From a checkpoint of a small transformer trained on Wikipedia.
Training: a variant of Adam for these matrices, 880M tokens, 6797 steps.
MLP neurons of a small language model. Each row is named by its layer, matrix (up: input weights) and neuron, and shows model dimensions 506-633. Each number is 500 + 50 x the weight over its row's rms, rounded and kept within 0 to 999. Numbers have three digits each.
A block is one neuron, or neurons of one layer that tend to fire together. After each block is what it responds to, as a language model described it from the Wikipedia text at the highest values.

L7.up829:533478514493428592531537448542468495527541480524481562451523421446548504479444560494450435458501431592513522553458485417532467554485467539581571441485517554566446545538412551505530507517557498532414508610527624406601458456495539526519486492543576538469522557551532498503519569500441449512502522533439518432491547622502415496556554457484498516446475448502517477437623423415612429481555
L7.up1150:497506585530530510543419505450546573513443467487479499522527410474520478418505477476495566518557547540516570426421474507436521519478470588451518499551434453522613444477523528513523497561533538547431481483510668486620564525496519538512619526516440543468525465442522541571439520522449534530510450572404508526535444575458479602519487454487501468518431518376498504446532533394543492548456
L7.up1236:503532526515381455474481456518479463493545512462492528441480467506575459421587413595469621516432523499378545492560456521438491509465515469490484417465405497532530560472506622477490475498502494464448395445511434561549561460453476510471545477475517548529503468531464409599549556529502514494580499584530462544454395587538455586471554477560510450447592517484508437510557546438499588557551
L7.up1711:456528503496443464477476495473512568484454534532545458481419601541465463494432492486477490456617515575454498515597489515470530508458535451568482459505585523535544478480520546506548424449510492456407450520444623495475511492540519496599523554517454524562460474468497525576488541485510518476508530462459440555459511533504438453554536561525526560421560586536463446495491560571500354452555
Birth date tokens

L7.up153:473458514662448571519509535488453524600477444506466490507522489473544493482423499519557469527619572552459592518450502551511474534578528551579485466496480443603545422465493479489533426555564509538428568518478430480462530485437535522453582594549544519508528565494503500481576479529445416598502580597494466437515507519549494514553434536509500479571505516512443402457454435601424512495574
L7.up548:538476503614377462543460512520533398554458462488492457399553429550489547500455479519446606501455607531433468549508499447488476490576521537634449608488511549554548444523474516565543431538470568491617406548473453528510487496457516527542495452581473583496502489598480539439574498519474555526561548550591391517533466528510503622589531481529506591447498355563459552497429547554486572528531
L7.up1230:545429483540448546545515478529520457435556400473572571356450482498414516503449568540501508495507519505497583575467518598501495518490596460514452554392504455543504503549470528590561480439502559485530487367404499521524549482496500547527612512537534572518533459534480601470544586488491522460513442525513434492548491600585476482624502578433582614443486464562460442397465565480462503492613
L7.up1502:515507442636362493602519489489533430528474498490449406507488466574472533498563488466493495447483496593503524529411461449518432527459492509578400454417509463524449425541512511544484366484508593475536505523481435543545450490507464498586562377502453477446583559487547476522457492481433460552413608603416455438558540504583561557540500425503575489459507503555430503444473518527532602516452
Date span tokens

L7.up1217:467394499502550611582522473556480585529467526418481469478413530566499558470461537527491445438494461518470496470498544547556435551498507488448402437494507538508514489552523426526562490466532488524545549560498479475423499539413521438449451512505539599602370566370484590475591495514558428495506531500496477539512472505627548566602471547505508423583432505490444611498525490547501441542488
L7.up1719:553442489551482529555577466503500387553474495422478447471419492535426469482542461519478528502452495609509572599486536567544472437471491526512393506473468554442460378443542466468547526521468431548500557534525509496516437436492486525494459530478470583567547592523525452538465479576499481530461396474481446523467562535510468510472509556557604479623505474502426583547479536609511493513483
L7.up2337:473406482594481548535538460494449598473571494433478557478446549488505572531427522499579532477481541561494489537429537514496453540612520462501446452558536582539564445511494463468621530517453479485507531562572540500360507525583584492495518518469533482555559537431500536416625505579518526453459454502432501559484558492504560566503475531533491478549491499404385611528538594590426611439493
L7.up2464:448379584479528554532595410568423578411459500458511496565415578463582543348506591573573478398500477510514544563537544524484495481566519461566434424546512505538534578517558461489585465474574472466504532587428461463428462529551494534536516517467458485509509473516555462437602460477578453488508574475434478484497601543527591525443480609492545530486475461433412601446469475530468465495490
Table row-ending pipes

L3.up55:425411483484456493491481504544448459459364464483378530468501543431484524482498450466608520486468515548413395530604495519414492523536522551475469447533470531508508486468517492549580524512576516516561475528413522513525499462441556540568449576456522416526493542486535446380602561402527542510524568470491488491396561531582509501508433578529571515552562470453508445412509463462573385547473
L3.up157:540442548472382505549437433516420476484528445450539487550434535514514536451441486550523489535567507552448414455463489481519487616623470491532537519419538504564567514550433542523541567593572466522488463551497445523430575447498436466526477476530571486583491542531544525463441519599445483442542447422513497479513530501590526525448493489517419496455499453504545536496501628440423438615562
L3.up403:488399529499431496525473454581419539411434432528512439537454492442599426470516511512557393419477429530447466485522531550508473492512582481477432458518500424512567465479486475556525614484477468492486504585484457499498597457484484489534533519503492458551524513587497548472690437537536460476462478504531483588543543568562476516527493589448478433537532524444417542465478524552449509533502
L3.up651:416483410534481638494507496503379516570483491547421519491506398424536487511513434493534537507513549544499546506622500485504410455530492530479488464477413530526473516520539529499444440506524516442618489515512493518448485507467491459495451556484557446528535608512474507394568535435506430548506537524398455546449537505503554478475403425482549455524447531538465381517510377461518434527472
L3.up668:551430460456490509485501462428447454449460458524495438606466568521536500467445537564592540526483508516422446476448514438546521541543524441581522503447455422490435537552456503473469533544487403494510527552517507507473487495461531483572490515509578450585535529504622528418567552524518463429559497450493421536560534477534423530481413539504488515509512391407512448394489559610465490493438
L3.up818:420482479530451671501482470528393542498443579459509466523508485428587559464518451499533550492403496521450468510533529533504472360509500472509454431453475567540462503467565494568528510539504497462541526553431426429495483467498488600532448512479433320562498551445467536391513482542557493471412530486559464504387574496554463468469393482463570462496509459497479482555533458440563442465509
L3.up941:431391528604481482493388496607466428558506432430464511538510516448595539421475510525442500466479572526484402487533486382507431493546587553567400471483432437528491439530581527532438549536547593443496482464407457495446512372479480497500532473537519496563483596595519483426486499544442385494550480436504533611517527551477578485428466534498554540488487450493501532473453537502482359539465
L3.up1156:504450498516498433487465442522519493583552538432485536398480487491466510463516465513500578542516502508491514514428516484556488442628480459525511529458462426545445446593461579493462467579515510536601491533386463576480500429404520494532542483489544509515582502467592542481412459446427485560464491518433393580543525516538464514456372464532508454576477414539524455465568513637576539549555
L3.up1171:423449464514445474475472420487558418540451513447531512510514549531425542506493531612508547525506476498500548461512526504498449482570537493572460526532505499578453509504404551549529580484512524521507421505584402526486515473434458479462544511469544510645476588507579452469488478465419366434541428487469537549499507452572525534483518490550523498495469473503502548461507565463474502542485
L3.up1422:386496478451471525470498509437471499484504463456529519409477506480583587500472509495558544567479558511496490504570542489460499446483495495459509505518447573592505447516506527560507432558548535448539470464477503499479466531549576553537496546503535561553564468456522551423525520502451490465473510490493526544486551489472500508482331454484589502484520453493504517514493473490543495489495
L3.up1600:509525503562449482483467487532439528505561510485485475466477513390541494512571565416536548513469478547444505551625529434465513429555489475531464616550549464540462482532479481503473521570465415521585480496425464562460528453597521540439609477401554428517546496596523497473537488574527482526581471531554522546444567454474535507487459505489535485504500498502544473404575558539482460381483
L3.up1843:457494514517486526468477474443485502526531558498495522519498450446468507376526518509464581560499553576476490584390498461515540453557474441454505499452439550537423552519495560533481494532488448462577541644443537496502501463492527538569479609385571504480521609430602560400467586505496495530489460493471452467457593469532516464483364380575538434574446453521529510498567527577517558492514
L3.up2190:471406471544484525513546438459550427512512465462496472493490545555545550472469501585502503502555506546462492498462526488522549537537472460433498524486405446577461509553445519504491494553489468531449445548449474602452437539523496545550515534535555446573552600430582506537549515535451483511541502521442485492450620491627471504426473505535569496514421443566534531430569419548453518483490
L3.up2259:430474424534522601546488467506476515522503442549436413532500481438533561513455523531565535540493511512435501579523524531497509503452526490444496449498530435606500414491410512514581516517569533462463489535455438440496482485518493463539517523484602559595511537499594508483365549482476393597541538448490517480450508524549455517494385431508532510558405473489552515580561527486579549541485
L3.up2285:467493530511524486467454477551485567549535413464493475478488469477573487483472452532440572493502517535594442500532501461407459447533509441508493499537441541635399443588440535509496507506481528509489476592560428463438546443363628476501531482508532464574480518575514510432429496557469418566449451487385441552491529514539559583445417478533519437505527488527505538608555576470431468439503
L3.up2526:511444527488452462451399430505435432552526497532411520561513589498528448541478573556493502499481521537527462437435467447557516489562502465540461535538502472538505521574534512517529585611543398589542496585515490482450516492522448493496480457542631465580514537499602572419610527479426437413538496504465391552565538518544437518454381559527571431538416392444544539481463639598517505513481
Infobox and table fields

L9.up459:471469538484520437596484423455469504556497549564498474486490545481458585524514463484508501439418495644410426496507452451512568494518494474528506455480493524512420510467549483514547494504530390541477519485422517508434425500497468539585477530470533463530520438526497579431454506482447427506575521407481485400539512456459501470490478517532540576532511483515521437502599565547615481431515
Date number after month

L9.up148:463442519523487559524492508559490553467464496505508512552467438551484594594468437410488513520500473570496414530584500562469514506512510466456580450580416559550382379555543513509484475538532570447522439506442454554484477520412547583409552405477530569505518592499613620507506543625403420468473552587523434513542486564537587627589480498395340452516529546584484547567493523508444376493488
Start of new line

L3.up245:535398505563481517517496506455508481558428538495513440478533559421508474512455446407607536520578506483376488504524452537513488512481457530506487479496470456540476547523501482533537468546462577569512441521554563468422461391479404552489505501488554525462529481604556457439458457487574550570550532485434483468404533550540411526527506392551512548607468531545505390480466474470564466397540
L3.up400:480408504533375500517490530509474454546545485424541397533508545584526532657427619600517535567530565510475515474510553567482495530448526530464422536494586613541464466546464534570502486443475529494562435524527561559375481513452463469513495456508497405524448537457560586494539465435429487528527566547494543464595378451441485436591490506539413522498448519531495599531520473522559494453571
L3.up650:496502552438514523497424462456545530537473516504448583505493453484564487440474507555582559552489548541498504504523521516494403477551474393540517548570496386508455507517552440480602515595421513519451463453533623578460469476410490504429570486513493487518503448544549576462491534465488444581564488524497463504442458540528492509474401507487540459449462506438518405496493542470486493459548
L3.up677:511461491479500509512483531581448465435524512441547390553471521431574490521457480464589449471511548497415435462481543595499459532507552505501443434446481410442514433504453479574497549528475490510496434504413581550479492436463544405546552539490410492537537495610501590502526598531547562579566539461570421512489474544551507532569464537480434544517448498491504528435450573474569516421556
L3.up972:565441452586451595473501451420469476544466513523609517446515486546518499522467451487508543560546522543462503521455426532503488474541493524497470524538462499617471461555434507574602543607505560495525503458505538542511418375520543489464424511535514549519523493531505511455459524517594486578546547525511460485506504593494432503592463513506495567534466468516513395438496566565572499372535
L3.up1157:547463458540398501515384570433501472472456382483515444474518490530569476538515448477523534594557514531502495512498492531486458476510507521557486529470542326560529427585484520506506525528432550522467460640480581479489565487437494513472585534384522500471488553555535584486446571487515555582522526513517432581464523544545484494531381517532534586519506431478502512392556501547549520508547
L3.up1400:541450459548402619463478506496467416438528470561484447474504558467513543588501475453600479485543560558419454525491469569490424541477541470504475503450600435561490490486501585489544544501531603494480458537432519482433468438428456546500497485453578569470545501514448444447466570512448522620485504449466503475500560502512456488507527498525522597579470364465540539392507499457553460495554
L3.up1409:573430511500480556520385519552492395488546526522481479431499498524489519462448561497595496543572516445472533458480530474519462629452495502562471578475603466521439555505480479567525492507523468485540505541458602508476537456526486566490442543540580518471595520500481555511536540537489471590497466589477510443542503491506440478529478491514553573536458482451513587384443493429566491441609
L3.up1449:524511493464473555521442503439476569401468574419474498448455488471570588444495510477517548557534540516516446479501407501532409581484449510557499556518591445553484589487441481506519543476510549514507417462441492475423556487498447503458634557481481550501553544523523498516470431514507465507510439535458505449436480467523503506531509582515610568497465506546472583519491566469551436459563
L3.up1453:428487476467455567522515495506512536485424539516537515558551574468482534508426461515597459486476487459523495594503470486556459614542492411532408456427570454575471426495500430505422523540493461541605605506509487486435522493374465530515513543440445506532439493492478534458480490534478415554553509503508538620553462431518416484568539437534477599504504535522506553464499580490578475425530
L3.up1594:505399413576508492524518538533502397577488495531396528495516554568565555576454484554524577544530550486467496517487509554549436542514507463480542491517443473529455430524428495549501520589523558537548508495455508579525499508473458508574484541594563528521553552494591599499512554521469462525586531500448461483508473518474448509549503443583440557563425384480517424421507487477529497508519
L3.up1622:535394457480499525500541494513471466516544465512509451498502558452485592564477436417502487503547543565500479499516520544480459526474516482517448428520536496557465487512490501552484494561489601585522489505468552482541480527424511559650458507544569511552457534437569483415553522482502464556544571484554436522524625545625446506552466455524485584520436374477557490385489493468588509439467
L3.up1906:567465522487478406477449510448510428529520547489575554406485585503487495610496495564462596376475531467496544459448501541494423542505524459517475577481526434533485498497498550538564492491494507501453489425569482611505483415390469474489531421503461527537483454490494518540574470471427447550581449504511512570484506533443521510550506461478507634480419527546503482533560513525547385481521
L3.up1951:446435610642522526514355487441493449504475516598552513509486441488484542430384447413566564574522548502435405498541449455518494490576504559522533521528504491477509499496465469515552513556501554471518549540405560614471482472488494525500481489513512568476523491558498496566550552543458443508483567468553444385456397488434545505497469411497520539431518512575521488558528538496509509469525
L3.up2247:542421500549498482526500448452398454507525484483491529442437485505483452480523566426493526455450588548458568506488485512515511531466605401499412485595471485518493478476521504495600509494485485639498499508515479505434596483551514421439487483589548474527469522571540486304530532546422499483488529522478471551497482483578480481523454566566513452532444419508476500518563521526419471489563
L3.up2380:480507494556419592496445417511485506422399458522565509575510478489556420475575489542560457527431520530484467543542507461370550520488570531542468526356409459516456403476570440536471459518526553450431458589480424588501435398443486473550492557482518461467473544544483616502556518476551459538448412365532528466490517523562469469462454550434471477549489528532417503441445586528487551469503
Year tokens in biographies

L3.up62:487490441575485463527496526466456518489492504526497466534466491454504555506440495452557511545533499505503546506516548566458419579536546474483488475475516535605500426498446549582475542583450571521624552538403546499476446534452487476455486455570530557514532593401535555458394520502424418545530587450574439582445478508517437451475425438492370563577556437524536549483514511463524530468461
L3.up667:471412476505500497512532466476514484512490459484494520404490574492567490541523508514499517482450506506543466528555503541485429479537541491479465472496439532577461403547551545573580541538478497568480470483432453518435450536467590593590522488449504483552544479497616505476537534515416355532563465465533427495498619535518524513485403481531570486497513442501542469552477554531489497493444
L3.up937:454499527558424442456495473456489450496428515491530518590472593481479556532535429484504504535468543583516562475569472499445476440506524498488485556537445438580441444519420587546600512543523522580528469539502532552524491554538524488521492490512535414571587455558596528479433516625429453511530585447470508540457470553470591503417492495528518535573478415516501503489486518467520469515574
L3.up946:504492557553432479474519501533454407415416460504537453480496442465512582530484412439465565612549514518456508527484445538447462573453504508524445527454495528572496429489500518547518548597546692537550500487450539522487447602501558558484520436501475453504509562514465525466450585531467493584502516464558502590434488563542514484490474435508487556454570414487521538455518557416578440503514
L3.up1013:535499461463426503491484371576467503470495468456445489481516542445494609496475529513536623588484588530502467520530453421426479520486540487551479440497446551552494504486456562557488460568541582605475477536408514535524463451507613462564509454518519523565467475505642535461503523460498418511532555466509551461464603546531604480473452459469445490596471416510516520453407497523496481507528
L3.up1096:481439474560415546504527413557518467513528502476505473383505568511471547530501472549487507454506516523473615571429512428541461468568493457506526574433476472576440506551539560551518545630412588518545488543474502493451402463558504558626503471468563492518518517443553560456454509439441476511563505480506475529549642519556465509551449493498581522575461442423527486474446462521484519477489
L3.up1102:463430374561475515478543492552455528528480385475546454468480562553550564483434488497518531524484497521479420539566527546510399533523506440520487494507462511597562479518492458532583613533473508467552451518533416568461544527485502510506571474490529529528405502480530471392526542472473476538517529519605517545500586564490492536486424464556401410570459470451477496601406501459432503546450
L3.up1125:438487485471419574536496488430489462481459437578473482574467519481498587547482494468612532519607528513504504531620588454504499558462546510515475448463473553582488508520517515585604504485528549535605479513424597471376469536527491491541490462566501503541476524428600489351420529426408427542571582480448485500430499538505480504481450435528508480498554421449503471583440512561613467457436
L3.up1140:570507516579498557513525532546420517574437552525444533471511558378602541579495454404430477467579513515534467504501469540439421478489520494489430469553409574522453564476467507565580566547495606544636531455463568535429472476516536515527587509528550541517533539467526549448548481491561455617547574491515413428499496677482466440529481417492494583600410467470512395503495414454539477529495
L3.up1304:490379518496526568461451519512537482409479489495412453446513462440484652471437407511467508421537497491504483488463482476449456565493533478490460541513502491563478536464470428518506513589609583472536560501506537554512532525428482578536542485541514562551551533491523538481527465552476461606499459488507357518499470519477458533531465460485571563482545519528525525498512501466577461454500
L3.up1675:478549482519493491515490512531500484496526461486592499504534470483506527493579481461473573515449464554546483437527428509445434501482540458486446489563551529596463500459469459530536556555411605545595512512418441535481494540482571509488498461524543457494572499424568524405487504499462484547519554523522482402515514535490458456522492387534416549521495466508509535511509442357608588437484
L3.up1793:450484501384488420535405552540464507478541560439474517557501531550469493516524474481503539480492493460492515485577453496486488661507508479455473428425384502534455458528487494582549598524505623545527483541447410571441612503529468529490456448475482530480422543423554478447511456456418515562448495475470579582499500559521466446572524456498457483501487527503534497568549489449511561493495
L3.up1859:544485528503386526504494477511501442579414439488491521513499562424539516506537508503533448488524464549521513481629519514472330549411522445482457476500502441508502450542521422543461467496503526633592474478430528537467498464448613473554525527482529457554592499496581492504444488505512419634554515535500477538490484506485492428470455438467406610500475501481496539393520511427540518491511
L3.up1973:427471542634520480539455532455459506564436455452466516476579468502517542492581489413453484426493499540513567504478536575469378519444500503447448420569501472611485547523469546540547448587507660495548525514415477489473484510507591546493530505501507518520558494498530511448407457582423384592549536512402400445476558585573532459533363433528496428598478460486555372488531524547536510461512
L3.up2052:532479456571500463498523486576445455472367441546481528452491581457589555509476446547523532419488533519543498501558532541459441511534510477500424474495488471628484505537489513573493532530452542481549411469406441586499483437454592508580503475466481491589500484552613473508517513481476405609524490578546441576568523514521541514580413437468531506494484455487537526434478514544489506515494
L3.up2086:503475469542500593520475540548417453498477500574498453508503518520678562468477435442571477534501588526491444509551516615494457482502494472474537382516487507581474449493486465588557590569408577542591473508403551484479491546487510476463507532466506476567504548471577506443461480449490463632602561531468529423407554594439464386574437486571485554546423397421524511580512525458575576388509
Line-start table rows

L9.up2327:510476532470541555483539373454508486519496533469491503442545578488457466418502571495587570452451471604505508508556578567556455429514492418499456518547492487571472562561430437511547419452451445509444526574470499509389493510572507478439442549449526509583501516399590537471482482517478490578563546511422447553504541593445523620440438482493550432545612470494516463388473531589466550440491
Late table-row statistics